MLP neurons of a small language model. Each row is named by its layer, matrix (gate and up: input weights; down: output weights) and neuron, and shows model dimensions 0-191. Each number is 500 + 40 x the weight over its row's rms, rounded and kept within 0 to 999. Numbers have three digits each. A neuron's up and down rows have the sign that makes its largest values positive.
Before each neuron's rows, "fires on" lists the tokens most often at its 100 highest values on Wikipedia text that the model never trained on.

fires on: "n", "}", "t", "it", "ar", "y"
L5.gate429:412462561529559521507533528542581550518523550501572565546472466513481505545512561490507418542473515565453447494502449456522516421426506454487507563499423485480590519406526495471515534469496487584522493440518457438537466472520535517462467519518471524476480455533525532484473479529481568577493517589508464514452510508574497518448541448471479506480481510571491467461430545498491539486435443538474492464478514491499541463423440487503529458502437494544477463496547546491587454500490510537539506502517511502545551411504473449495444469517467558520578466507554482509471507477444521500
L5.up429:513502445470481478435519492535436533511547514469425437514487532531533480507423438537486501481452582486493506454482567450580538538555458601502456498519481488498527478521434391512510492481428467495489509455511475442486503541487509543550545485533523506587496439502481500443501538487501535479523407481551543521490499487475519542563492473477450509546487443409467533422509512520545469505487543520462472521468556440556547550487507533520522520456498471523546538510543534463556513446381547572532523475493454595540493450432528521462470504523524537488508510530463537580512491503450540501
L5.down429:489482520572539546512501541395598439490438500528489510524493449467482486455512563477546507499513485496436441541554452473491458483481536512505527527358489517488494467496548559481515565524537532502525534491535476547519515430485539455517477510483478519454488578517542494521476426514474433538520584604564455436451557515459525454510541493537522499462478540502451439496430478514490474444419490466518525560543537528479507422465459461541436470544495503485549498452491530465561497536546562490441482510534563477462495459490501517484542526457513488475514486513564511444467571572468490466

fires on: "\n", "w", " Sh", "ev", "k"
L4.gate433:532610465468478460453490463551548442522439497494531535462504483519450509528476502501507502481493508420562562528488537462462510488516513428465502522496537562454492458514510501474451424534527487449466498444445477527502525518448483568552587547598551455531445435434445553452486514512525512421450511491518463511489482495558495559534550499472499460516550480523511526508477484479520487498526509528489498533519477422496588526507498492494519542472494464473493495511544476436585530505517524482543549460431518595483468514486443491463474452406432528610477550460473510507473543573447586495
L4.up433:472453440513450479437552440455568549487534497447523531544554517522467567483498515442505485502526528493528502536478480531544549499603503564480490503572482484569530520561509527574469483510510451511502532399479519535417463528488517519508492553565534557519522540506461509500518506509499552523517501477522453470489432537495419536493537511513427500431490548509575576435411501469542489483476533555492553586494478403410515447517451513462484513479478484559444480429514459430569538451502559500491484447523515504445544452488501523517464515482496545528494478463433520474473498549448469521
L4.down433:490494544486489538528471535494464484509450470532517423482469442510563476521522541508541555451499529478421550502509452571453416449462517444513462480453514471500472450461499465415495571447511516521560441584460498449526511564481494474490496452486460498603496526495471573544465502569426525501531477511560569492523536537443506502465523494464561496530571524514447473528552494554488538536496495473557493442518519606588477524494520430502493393538522546430552447531480538553469528525490471447516449535510517486487486480437556478531479560481530475484480492520546494508485424471516503441

fires on: "'", "ception", " Da", "ev", " November", "av"
L8.gate149:484506417509536554503498473518504553419422507443495488412502463546498497609584508457499486519504502614503432541536496475511504465434579533452504441488461476522556483473465483487579514547545505521513473477473520469518497483578532499516513482521498477534459540529467472501470470483512481534558510508502403481538524503511469545429463458517505500572455477519457483550587552510582506525470488519498461483491521444481540476475488575509508563482591442419557490492517449539496474516502444499518519540520448478605494461490486446510488542570441510450542540495496494427453461566523500490
L8.up149:428414519456515469511521510487492527431489469445537534459549506527513500532526417499479461492447518516502498501421530442531581440487492532580476453585390501456483486557535507546487425494480458488448529583481476444474570474572501528517473523499491507529530543515478538436501579497494564496547497495463494545532458447453490462567474524483538534499533499514458484472487488491518488490565505581599508507525509447518517518462478513466483476465520438539481578504456475465568533518536526493460492523481492506532465584485512524527486531482450461492540406467433492513502369506514441550
L8.down149:482542541437528509484539521520493485528546453453504477519503489525554464490497575597493532483506477600511524499484450460513504459563490421547530520456466488438455451474465468459499490464434513509555436482530464473486530503479581514465450502548449515484456579517549524486538505569509516455521500540534503558453526488506494453466475512468497381575478488440539524442508445514464481490516495493432527540463529459468490503510512555537522454451517467550633482548547478545491492473521495523428474525501496515442447493524545497459571518449431596460500535573485584492480482493576519485

fires on: "ations", "ology", "s", "ies", "ation"
L5.gate150:556493489588486394520528481508501532534537458532478489568526522526512557510579447494526503508508444452461527545535494447483491453488467522557515477445453535519536593572449488468535557516611474520474453553505512525532481495462510513464511548429519524485495507477481490459509445494451450478437448466477445506539472479470498538537455517554527475485490525556552477556483456491555462409450553528485501508488539576467578584487517410426450550466484526520509473464550486504530457460548472491498524525473524493539466531517560467473534501523516551465462465482515551459491413489491620523
L5.up150:518575504498528437535504511572467464490508555492449511496553461551491585493480456519536488449503487478538519460530487535490519519501524469521485496535416514425534516501543471441439465489436456496461488526497535547541492501541489565486480550457469485506485470556491474471511472488487459468553431556524450563509479452474539509515536459594507519428461517461471504522508499478531487521543512506474467560501559445471484485552523584458537523420410566543454510464514531506552407447509529468598599597557515467523485512490461443500500445420499453480471418534477510490503518539501515590
L5.down150:534464545426471540530531435515489543454444437498505473481516490542512548488522554524516507562497474554508481533470526477534539559499542582496522551492523515542463483473524552455496517486541567484535502494516462502462516423462492469435531541592474527447430461475524534499542553544530556498472523487475529461446448563503450456548530514426509505544463454545530467489448532533594578516527508487489544421439443526501468418450468447607524469522505456533552512548450421524440522462501464543497450429446553486507531518502439483489459523481526519499477511502511444541526509491451554419

fires on: " di", " She", "ir", "he"
L6.gate64:504495470579447522541483536524472586480455496515475482618546507492482459475478466435511556510501446529440483460503534472492477513548516465484486463511454531526493587513486501586549549484522545514498502548504501474444553544514507494485510525483494487552482467513503546501492439503450490499573474516484498476440488473538520445456523432437580564458619474478473562476533498452543541539477524465513553473500509471484495485417467489445552540472482476484511462469483622436479473551454569418512468502499599564426541493527459567512489413511474507551528462489523443505454501527491492525
L6.up64:438563537581531536531555511521504535581529485469487466488488517506548553536516512502526475473491513415480489550542561497496513467445476496484416544534484454410485452496514431506509409507462471530498436468503526529506533494489494585528486467487518522465505458532503441583541503537472551438569493495481490516455547470454487459506540542521468565500515447455520490501483549513439521510552499485446471530520464485501466551460485460491422492453479552524408528454593537554550497501529515557476505551551499494448491505592466426501468465489548492421450525441460540580550540441502433528
L6.down64:479472493495484514510490552437489522493459574513509431516431476494568413500480464500514466417482485523484471470449443477451526552534510582458458460547472467551472550498471479456503478445505439475522486549404531544467538480489510470471503485514500457576523415504510512509499488506482518497561417550581492459532454518533543519541505409506424485568603540492467566581553489488533536542456410488451506517480536498520504474492450512519542520533470439494547510529513534479445495554519478430562506548495578481540563519507484489539441473473499500591569486465490500534503557491501546536

fires on: "al", "ial", "ical", "ive", "ic", "ous"
L8.gate223:479544537452525497552450473526535491515498524505535408515472452439557454574440474522536460513489499519539430565443503459554494543523530529484466440475495432559572597478392499513439476542532430471494438470506498499502449497608556495541516496453492510469475606536513535462519453485532478487504481506429488533470459474512402507549566484442441545569533485535424496439511441516478485516488481505519522484544472461494497461461539569479526466480501521494531469492547535508410495491458522480514523511496533514510483511536543451558474516518574455499530501448466528544474485495544501594
L8.up223:559494537566427479482527488503533545504580569480496475551405440413542523451505442462484544461514449531489470444510546506472532453428509480502518458480439468461517525579419495481465493517468477475502441477506519505458431528534471494520499472455449461518514577547480516547581461518498523559514487526425518508506476475521578546495525493488496514522545460501526543546562540454493499450473442445493499552527519459495466509534468610568446488567520458497516552436533447489503489518513515453428509536479506498513536552578474510482555430503488489529501508540515564436537511430597509532
L8.down223:481441562490494489542498479503488503514478550540518552450504547451530539449541433489466447508415461525536546502515458405563423511494394473531518454519506427554540526457509564463510476509535545520495495535500596542521505482540556514544569501551492535438498494526442509498520548448596472485515438477475558457547498464486457474522490431484495518430524482549547557527465524478545501524496531474420560529504526479502523467479493473465522537512542469520549489498471463562512472485479528571521506480537474464524474566462530487527489503430592526444423548411471423474479456448467535485

fires on: " Con", " De", "is", "c", " Be"
L6.gate139:551541487491469512483494477504544420471508548495488452551500494577460548500513469466510494483449502589550478491539513464463469424535495605498501473436540484445505432537467525565425521518506437484496470488439463496437555525435500540475494523535540502532427585543506520528561556509438481543518558502465440471556558516502483518518521561501438496489509454563561520516472508468493543436472573499498458490558464453507451538403591475451505478486482490502473482490491522556479514458542537548513482483521544544613517502505479461460467441490463508562526542497428506542526477472429444471
L6.up139:476462511557454485509471562441489524491553480543437477491461518492561499538538514533556464565567535522521516519544442567474486511490478498464489438465413489377518586516510485465514445489516455491501524540478445550489494562424562490534477446590515530566468549534486469493484517519505416510595545481559462423533500542442472450519512542559417494530531466493446515447529461519485550534511497461467448516520522493456429462473484575525474518508468427574535458484485560523498552541470516460515521555493462537490482517514396511521545557468446484485497457532529500500476481500484458510
L6.down139:557478527434497503374485476453581517494490524505581488465484494534441458467466481453510525500475448469549464482514535530550444447545476475516470526529435490554524465504476540483564476495465459458547550491494525436493503484522454480496565525492569543464453464478516521501505540510490557533492509564416471553480445560441506575569538466510568508481454516434562476526495532506473517454488587463557436511449431545592595465481469460473532469490510513512488512566508461494474496490508474489578439517506492455522493495523649476515475467507523498533499526440522513452538486505514461528

fires on: " di", " Di"
L2.gate425:460518452511401517465484465528510511500496528517530483574453511558492491498505502557428509527490452427486477473514511427501493487470456519545459529548471561497541542533470465462503457439506473540487454538558504525483450479473429452510437522522485488580454481560457488569418447477464521540532466479499548546446553504446583427499486538504504504444548465510453529609574481476580555518414522507538484563494528489499525400467517531563498491434504486518546420472509527474543511482520562538484466531553483554537506468565505517461474496495551503580523419509476495498544516468497516551
L2.up425:519475500474419429500587609492581452568547498518525529547445558469524467484507502442440490528459564476494572509517481467483499513529451473547500514489505530513498533493465461510526520529551442536478508520424560491535445462407460455451564543562524466519536468513514526474504451441503429517417476542568507480511514502458517482485512485478428528517492594509448490403479474451492509562425516489530444534560550503451520481593530458524539473520457491486512564525538483492458523428536466563457499528476481455551534523550469502484538501461464469430534522472515491515480445475538537532
L2.down425:492479519516539559533449437532445581438477545485529463507496502583458519478485535516509532474534460506481431490522484445536471502486471508505458557507496547502461478510515530438508490434522540508475389534592465433435518552538476539554394504469486484545484530527471480554446483556434514547538486462483561485444499491565507500492524464508544454480518455491515493638552507505530602442563513490494569502471507510549470473441515483483510516442504560469538458461469521437486489564453497473464468499553513567431461494536516538468467501479555498593452472526507548474478554491475490478

fires on: " di", " Di", " Du", " Bur", " Go"
L4.gate127:468444455582580464488482494522552520475500498510483400564481570523459498490474566538509466484516495569476493538468471525507494515434422452500514510462500541541492485505427505536529487490502458534480426480506587508382518458474483517510424512502497434557559524522517550538492425418481478559564501445486543402499508397488503505515580566552517483455532507436459510509455532506468510507487533484474504527525509423502469548498561537531521531513469488504544461462424571485513562541465544507433516477498461557499416478569518497564539467468492452519520489498518461493538506493541498518
L4.up127:424417535567516511530504531544590498499503532486540494540563577495484497476444517473527510459502448515490442597468496471515519471449488497483454464482482479520479502477406462510530508496489472505425416479577556572478518533495508472488454506451466430557557498580496552477470441500487462520575552495460585465481624482488515533429531524560504514480491558472496516532536485453454556472472509472509476505558512438503468523448597518484520505514454480551524471475506510530429486557512501460470509461501506468516397489495490500554505495467497495532501509506500426397529493437535511443
L4.down127:526523470446507524518483507511412501452485486530504564461492452543526499555525489483571501554485498442578527519589546417555522527501564501480483550486468521486530487517551446444484476509460507516501506513456484531541474485489516459549533442533516490486473556480435479548432518580461440501507435559444448551539495535491541406554472440445432422477511461485478491592518524417520512481502440495505495511432551538520485510496537443465526455431447535519475491539558458512546453561466484462574444519538510485497538504528544525451400534540484518533509508467519500536509579522452537451

fires on: "ing", ".", "ous", "ic"
L5.gate286:535511549529507445496596520533538502492492515477474512455486540512622451526454525500501481452513460453540482452424474399470515472474549460479496518506470515451527568473536535480492481531456452469485555480440488452479433578487461566545530521517526564505482521510564502531511489448507525535526463516494518507460465464463557491574416546529485477596404586507500527469596519476445505578555513473480529464469539463468487487462500529538501463460461488452502480513489456485448517531509521513434556550485564498494522414531477437491513542463444497464484561535460461567509500489481460575
L5.up286:499564556547550490512542475520504458478497478528529423500514519551505407490370441551499487472469488557416464501426529472466518583441501471561492536561532489475484426560432432459533495445508570470525487457460475501474556537546529484517492527473467530483424539469457530558491444556495541593565522433546564490487483491495504538446483559598521474501502545533497539504558507497482499564441535499415553482531454521506483481467482482487522492544440496499522492457469474389490548511471497494499511531496538465496508504448495469509463491507537503467424480496514474420508515547545502511
L5.down286:529428513535505532538443457502536537512500476487417527444500473474526483492510463438522467496487470456552535577527534507516487504508506531475459453431483501497541544489467524553534504518530476535507460564448519509545432475523542429532489437424477493506605475463545595455504506455584428456460433606478453466488556467509431505509538487506547483509489483486506483518442473512475506424512402515524528490485501463489493521484475548524527483493529538422508560491481524549483472475580481589552457497551527437559488570512538533537448478447518463483527491472504500608488489546491583479

fires on: "c", "cc", "pr"
L5.gate402:540464449508476497566487509570544527484500510543496552507526563535524481492519525498444470470558496564514507457516450510461435516527498493567451467504509471550490424516434451568554468492446509494519533504513537515412540450473517473497476501513431455508491539611561499538485536508448525524562461490562461410563532392549482530485555432539483493499527577518480471470441442407525516448529551471472510492477473425537423525497486497535454481495461507548439553576509539559461519586475523516499539527522513475496516538454465482483501480530504465552510441521443496487518503437423490537
L5.up402:492503488503470555517462447528557530500506556452490513477486577460493461595448516551474456545536502506422583460532493529493496495505449551550533516548506468475535496458558458535510531462527474546550523445420518505536533490455549508490537495530510458556470524572515456525501530533490516561522561477516425532572522461535471476510494482484437513467539469467455552437492502441530522511512481455505514408535472488464483400478449593531457415543514524510506515492566529551526439546485450479460471582436489471500505451457520489492511416553423462575487507452496416478489457477559506512
L5.down402:543386523454613557425484524508523526495477426532460477534507500501455518527509386506471492503529497496486468519410514470586505435495564514487538499403477536488523527587465475523557556557463445481514541487550443492476410514499439514512495510510577456495514510518447516560561539472472491500528485496466546494471583487468495512479497506528540542451484504503443516496513484498410572496552499546461512493570509495495468545565550425493476552456459507526455486489418441528525593532472444495578526455477458497481518474528481492502495530453504508507507545508517501508426501559469502516

fires on: " |", " France", " 0", "\\", " Gu"
L4.gate318:431585523541399442536483487497532482509563535520543508491463501544575485461487422529512515488516475447512539560570466476432533589537505530494489469520471425534549472491500532482410551518528438471465483535488445529522542527395526481490479531512531505589477486560481518546488480430508513492473498521488450411485527491487507516518526530415500525513493487530508475444560503501400532454487473505573492486498509499479526500484499452479557586577467468469458474412485535454464463602492522504537503445512510434500520473547477490510509462496508537455436489473512498582451480516480484583
L4.up318:364516491601428492505520490477532460534512519523523533473531463542538466503543440550512499519489471435447478469509518521436523506487519546352570535531450519523547544506545526538539552495471489456437535472487465498527500539468530494508461540458479474585492452513495506518504567451484518459450567534495499448495492495489452481526471508530466525459500530540483529547523536488469539434470510484556503451506613512506534512482463448450580603485528458482441468492463475502514481584519527466443451484484504412557514539525491495492533525489476515490419490536566445579512472500447519496
L4.down318:642485519427545515466472541496441532492481515517452529558564534445435530526537556453465522528523531564505513515455526480582469487523463487551534532519479510546489550507452416574523452473499582487545459497462556451480489489593444523488497491519492507439453477422537508527448541531459476537498467504542475545463517534481500446524516485526463472465507499459483531499504538479531421520492486506476499499487469478462476496542475498554485456540514509505573569513541476542484507410490438475517578475491488511528455478522510543522527511404518402534522495503411566448503507515499472374

fires on: " |", "2", "09"
L5.gate154:488446442543480505499488523486514466429489579505482437561459541511560398486561494544559477532450531514456489488462518455529455555437464565469514526401481479484484492534508468500505535537532457496582519472559508589538461550479601557445447553476442500476449465561518489544497510509488472453554490574571518446482523469476476512489541523481492496486429470553493484542541467471463560463505537547480479480488547486478547508480500423491545506569569439548470499512505424462472445562542553441474493486454508460503477455502556507577457478471526464477438512515469504504545527524542468464
L5.up154:511526485495479518428440502468477446523534556506545455523467521492506528455509522529493505493524578529457529521549533436554552507429481544512503477470523483508512527521487545529522497462569505463485530526541565497411473463568464474490493473511502537482477478510467515521544395542510557454548523585449499491562550457527487541470526411471508463423498543551550432479519467501460473472459449500569454511474504500423513432508553415473538549523507466521454495516418508506470457530523484454476514472527558459542504419518516485437526551467517583521500487449479462540563516606436566430
L5.down154:529552481496468517520509476489457571494492411526496472458466497517464488520472524522527498519507484484500536461443533548459499447549554502466537529495527449501474466455441461484420485477463511485512536430532471510550566446466499537528519499546501489477485536478473458454450516474604488498448443487583523516498486509471527482460482483461523540592547475382466567517486521594458470482493488537475495558466552527549428491495491537513448464465493567423520433552536552563572510446533500567470508452550526558502532531503453543508467518508502475557535486473543481486529455395558461607

fires on: " |", "ian", "F", " Africa", " France", "ia"
L5.gate143:483489521513494540519493572551573475578501475548477487479373509439576466518552494492446435526513475499474505437421444512514548496507445479472534488527546516567475515520534474506509499466501510480458476507505534554514477514515515560504509568456483468547510536509502555579444439450517493518550411546416461485540508494509526517472574537448552463481516443474591491475478519516457521489497476423481478527525500561474447450567494459507451528534511484453447500465499521544433497498463529483538500527508496479505480478492413607417569549529573539509528486533530431478441529445488459460
L5.up143:470574503437443544541505507494621474562459496486483434469456531458537547510476462492435453532540428495489486439470510560498531552552501458522541470478461514472447464474547477581534528512478463538445504506565496471511532516547492583472518595420486434479494500544545523457490537445500454533502511574480426500487476502508516467433499540529500461520508452541465464474482541499543482454534379455530494554553518509550536492478540450490571519563508501522425492525480530437496509570475548449579425523508449553537549475497479499522513552491511535524484495470450479563498532513528493453
L5.down143:534478529531540493452506434461434547433516525456518522540536465539481547542495534503576490496471506502522485543552501475477513495499529546514436509518515574470525496506502479477520512507502503432580462480454478532483493483466428508514558454580497586478443510472469442491530540544532476465448539479520560478489551531476461507578428441538436519548462545446456537578550466511449474523507586538439517469437529443454505578455494489536485531417472496537604522511501472510543471483527520421400525479491472510522468576584537475511451458469445460466491491513488527501567475438467518514

fires on: "hi"
L2.gate471:458499533549474482462458503440531477536463508472483477539451569563481535539516499519503421482452453491540518471493482528535460492501448496473489557569467552498479458479521474530423495489503587498498496509453540501462554496518468495470572531531536442523619526521526543499478424479486490464474535496435488519473566548486582548494485488466530487507508511451563498438500587503524528527503519547397475515515522480550433450508502560542534473494404557439495531529517404475550492501402471496522482535474524407544499504472408497537518420512520425455453479571487499467509545507510531526
L2.up471:485480488548500436459511482475510491526484498395528498529470545546489554523530522529513448477462461499586558445503468518541487491522453517465475514529458530472468448468500472529455505475468586526507484488457512517481561521529490481498558499544539436528608553513512566522455407480461494482443479493471491493464574539482580525532488482493502483476518516501491482463515589501503526515479515511388469507544571493528470478503500599587528470481389574466490519556525389448525495485434466462529529491443538441551473486471492482544526424526555466459450502523451513425546541532506505490
L2.down471:529515543443486512544556546530496509437525480492518571434548417500487463471499536474470593511500571466476544531514550484456503516496588456507506466541532559470541543497516524493534517477518397510510536496517486508521415458494524447473441501487492554512466419449462417532591567546496481500536495478513473495560452495524476450500449482477490516508447448565482459553476456487504497442510459478557495490458492505489581534489542466501488495495527407587392475498436591563525525499516529488440460444516497534455447512506522565452515485492501589481541539498502537567478467505456494486

fires on: " (19", " end", "right", " open", " life"
L5.gate475:436491534498521558529505493500503521534575540469495539428477560545547520521485502505450484525502481470468488524536508545569498447538506562453478473546392432527528423503503519496470468479468483456478500471511482467424483519537477413504502552497564518543478449488481470460455503509527503514489556517459593457444538415558451558496495552476536485481499415468515546414529524544507429471464420585496507414526485379510542464504512493533498495523529425558500506490523546519509557574535524510466540507568502503514491496407522490541527510542484501529498533448529503526537558436511550466
L5.up475:458478510498508530475503407478556481519503465556484489485491529441542481482494564547449416538451427476422477465480524466441493448485539515461430472534523523495479506529474452514438506438519530479504434521507514540473553494574478498543433453459505529453483421519515549507544536546545470540511536540471535484443462486509431510538520494303487473484500496498513559531534523517565560492463514533572494531511482441539509490522530493489505542525507505495433484498492530492560522568502503495478546543488477454448576512513523443555533527516473519511539493452508489488543530540630550558
L5.down475:505547482449516411514609549528488470441465423438495478542496466556449521514538381511556543461567504471519511536441471444532513482493503482529585525468510484457468534485541573531534551573430533537480582558544472480516509458498555466484563546555510461559529483509502495502513498502486499453432491435522447541482437511432614479504518462509510502582468540496534480449444455491472545528489499450497536532512524536563446550506489483550503434487525570524513457523534475504458452487497505478487500526483477497557459444420447568451513523481492509487509540459518503472456467531472487460

fires on: "]", " century", " Cup", " club", " school", "ography"
L5.gate302:533541507537544455516451508498501508484549420465481496503492540513477556476466518526556459505491522453494455583490472493448533454497435492573486492427480550498484513451491509434484462575482507445510451559464569549502509461459523495478489446551523603500577464474524564564502509502591430510542477528446434457572558484543454525515549407479473422517503457507553505444517483471468458479516440487500568464516465534447467485563460520545490495540522480507524491473438541533517528538534511492548478522502527504492531419539511401492566498533535545500569500517422520537468425498467551536
L5.up302:503511572493534512488481565467497498469516466498488456499501457498516508446503497565514397531595473507535471540502455494476466496501494469452484480508489485471498557458485576498518485454411426487546488561487535544476422484517517466485448474599465524481571518477492515411502555455540502538508463579522462553478484490554482541561496490541440436510525491497512440546543443497487539451509437486426509456521495513492442506490580532436494427531427567467508500500466496534552564452504499446491494556500530402565543451582549502482513535490496484502563501518439592536543462542474510528
L5.down302:470501509484457503488517491485489481493509548519545550498513480591524541530525464459478529496497531566551507494509538492509526480535569488480582502470553482519502510501572519466525525462532503546455507514493464476525534494547441459507589485389522438515406495509489477483530491517414559516466515421451537476454501538544541509469475547509458598408440462465471515506468528483467483463585486493543495584479496460431538457473505405505445583474508517532529502582527465449468443544421469538522440473502554529464464581467490564498462468500502539537423485513528496444493505452530515433

fires on: "ian", "ic", "ers", ".", "ct"
L6.gate39:474518538486497431492506464461511501470465519491554465489430512528471490515506514565543494470586483449527596484456495515506519557456506465482537413515465527506517442512454506552534460480510434422542498543517578433485524520446482548476518460490489498483437575511494506515513488552489469570524542479553487487563408521497504507511467539600501580529500511549554503545521488453503415477445507498487446526437521450509478484503547506479500444478436556470532521424485488500577505429529539545595471474514526476529546491529506499426517521487531521404462532426501514429472516500578486583
L6.up39:547533424412533491511501556533529518546492486488482580525559488509498521445512458450491437495486493472459505432429525454517533478501456546460452550505512496491478457643466438468516458502547488471493461521562592535511456499527516539491484567434467436513451545514517517488476501462418465565588520513519449477539496481512486554551555549511469484487531532515494457539515551490453435497531502507528467523507486483523540527546495462537452491442518519585523489528539517446567501420495465552481447467567530527465528452530468570515488525539533492444403508478509471506440416467527500551
L6.down39:493494542562535480488453492492552447464532515479522444458493493488479469510464613432509535505451445524509473524582513562466516479520472442565491478417501515541491529406524519569489481500502523559529472551465522524508527502509472509440501424485493577525552537529549474495572492543583471433465505488517550499485490480453534444479456470510602469414449467418495536486516471573546509451495472470497560487554441466478477439472442573450524523537533476440486548451450517556489495479525513470549529526430528531527462566467502464506529501462511489535494443499527580476506523588513496454

fires on: "ci", "ud", " public", "it", "cu", "k"
L4.gate153:459487504565498453468531477483412469467504529517486556495479542496533533511469469540490542481445529547548514538542519578486527468539519506487521540499496440468531507470446482461447475523532425499537411512531426436576406506534467578497501541519593514574520517482541482511491501484526530481467477515482542403454525450531531552504512485445553545528486515557535490499431580517471480474495552555508565421543508437534504556549477471405479449510573463485516524485487481511488469476445421524528438485519510466471468519418426547493468498540485453507448566459452518546558528517501515470
L4.up153:436478492497450510578506538524453456475487498541433476490485505546514486465622529543562608559522439476457511508475445494474443487560441500498501497480530506541554552467538497568491447526486505435512486554415509477465443496452480538445454552494481469449515430493481494531568519570501549477476512453511460477504503585567507433446610527523497511528496494496533491439459509507484552518458445473534515523483544512507517565501453499483560544569499432485482482520492455465408525450531511457493502523543550520476568452507477530460489459445529526437563520511434476518447524484555491478
L4.down153:497512502475557480451574455560504481521504475528585525495490481473486474472454553471400519477507526571534559555486573483508559515487510505486519455477462509483442520541476484446516473490553523606501422433493441464529479509540538435515482450533512525557482470482562545535463484455480468516516450532474578486490497402425518574490488485511504453484543523520499511441548501548526485453481529502475534416440523490542475493485528499515461444555486553554536472407475535524512505513516500564552399462537553480534439506452508518506528473566474509548475444446471504559530457587476512431

fires on: "ian", " Na", " Ri", " William", "ia", "n"
L6.gate456:481537521572483495578487509594512470539442506545554482501437479499434516502449487488502467521475503522518466465489420515513489535538537489464470523506566478464523555481493495508454491426535481476508485531497480575468544474441485516456571497517485509542496470490471534563479478519536484472509601485468416451477482445459528552498532516455537472501564482515413587547495495497548405474511446533463442502507500592540517463494414563476483498550538481425533507457472479572541537487471485528536474462458500464524490459456525489532580445495506511535394515605538515515573520524483436456
L6.up456:463523629541481496482491464435541476461450596483481449458389520501473546509487561454521474452472564489518464479558509509527504469591518435489405452503572524447527583511516439509473489456530462487479439486511576549466483507508500507512554539515557536525482464525545532452500458467478454532552521444487420502499479457455509532467495445548523490534480494536406577577465514478581533481467525516458510512480542494481555493510464448547466550474515469507517507510497477460492454431469556503531494530472581528493501512468479493545555435555500522550448494528464489489538467486426485504
L6.down456:521439539457522469486545522529432552464515488522433457516504509489575498447520440525506545478505495463547505553517573473522482539457499525491480482493466527479488502479450500482492458538504489488549543507494496393517418463474476462519443557509565471491424458465525469562453534537508549512467415575517569470544495571507501517467487469432572551581473532475562414519522502514465551515518544468527476381503556496493482573455522538507512470435496509556471483513475466534488571549493470486441483525554429555570481517534532484449456511412557443486495493491548522541492482524504550440

fires on: " also", " |", "gan"
L2.gate413:524484425467529524487554578454519444482542483491491484536543412519495509460446554389550476558453474479495517536477495490530531541455491507475496543494476478574523546551500495516538565509487510523513447492554516542476407485495456485537535503472467508451558462553501504568532476471505516575527554526531454456490464496464450457546512522439501464483455567472415418524424480497494502574525538546599508492575508466429469509499471483518439425421554471505534525477490510518490553567539509418533492411479539522465541464496486495528480555548485524536568518493462508529510477552478495436
L2.up413:507507496460473495465461499476500527468480464534491506483449460486456537525500520472530505492483488457562546540503472496577443474502523520502480553468470521590534492544568458457555447501556466463491491468470440580472380500448418452488473468533522568506490570526532544537575489441508502490568542533466500534519509483572529508510495467459514412537443527535566489507501513467523470461601514530496420543526490452430548420539537519529474438549430499496411566528450472486584553499539454465568476519530518532489577449519550494483509506559559479529493499490457511437499489480498480483
L2.down413:468500532490513440559556506514515453535500557463483531469516571495544445416523486530429536518535531512467499437455526495433516527496477484487496398573513477493508491467421531479495512497406515532520544541469517439542587408541598532513535547489482465548509473481485483475493533550498490550457463466505501519512472522453526512489485485500469576455568450487449525510562487558533563521394465486489536529446506556495426581477465548496479580449541465529519452546478485510483486470467524549439515510472532450510410465467442520487542500475472543428514520494574511539545471488521502554

fires on: "s", "us", "c", "le"
L5.gate117:471516540578564467532463523549439486494515515532506545503503524418488521517529474497510481503464578514511462498585490438499425487470485503612493549500495420515511452491551546515412458473477535501556511534485469435496506463550475450523508549532441562575590496494492452446581480531455482522527469502428469493528498488524475586531546516501563518534480541503504476529449516425491475534479546527537427510456493433562489372466456451469481522513535562503520445456527495501424513493497526493493484526496521563509527502475480562486492549491516512562561510512567471449447517441465453465
L5.up117:444540485543513516444490458435494479501470496512427565519488557532458504604576550477480590440494488478403543447513468486562414495511516593514518486438520538534520532470503422505546514487442443499545574546484488461509555544487507442523570541494533551452457507466567431492507432477435495484594484511508517477540475493466500503490433546537464498519528534499444499485451489444524503489483583507548513398479481486508522430460491455503531510502475479535508507478496458496426511538510490566455498532486495522527512498485527510479555471543576522529489527480525447445569529588505458512
L5.down117:484531550471572561501462487518525536516426481432538506451539505464472464473462542528472456546494539526552484442524499569585505515521518430508515518505511495469493445564544469513472549464553449513544498475549524457464448526495491580499491480495538472562542486545518422489518520478486576438429481502529519481498561546480443398517476429527561543463404465531466476471517506466510542505511496525471468571490524459499518504433525478515405493566533495526477525554488434461512396483428485418531470464533517564495489511501535568570495516490503469436538519478502491509429555515427528523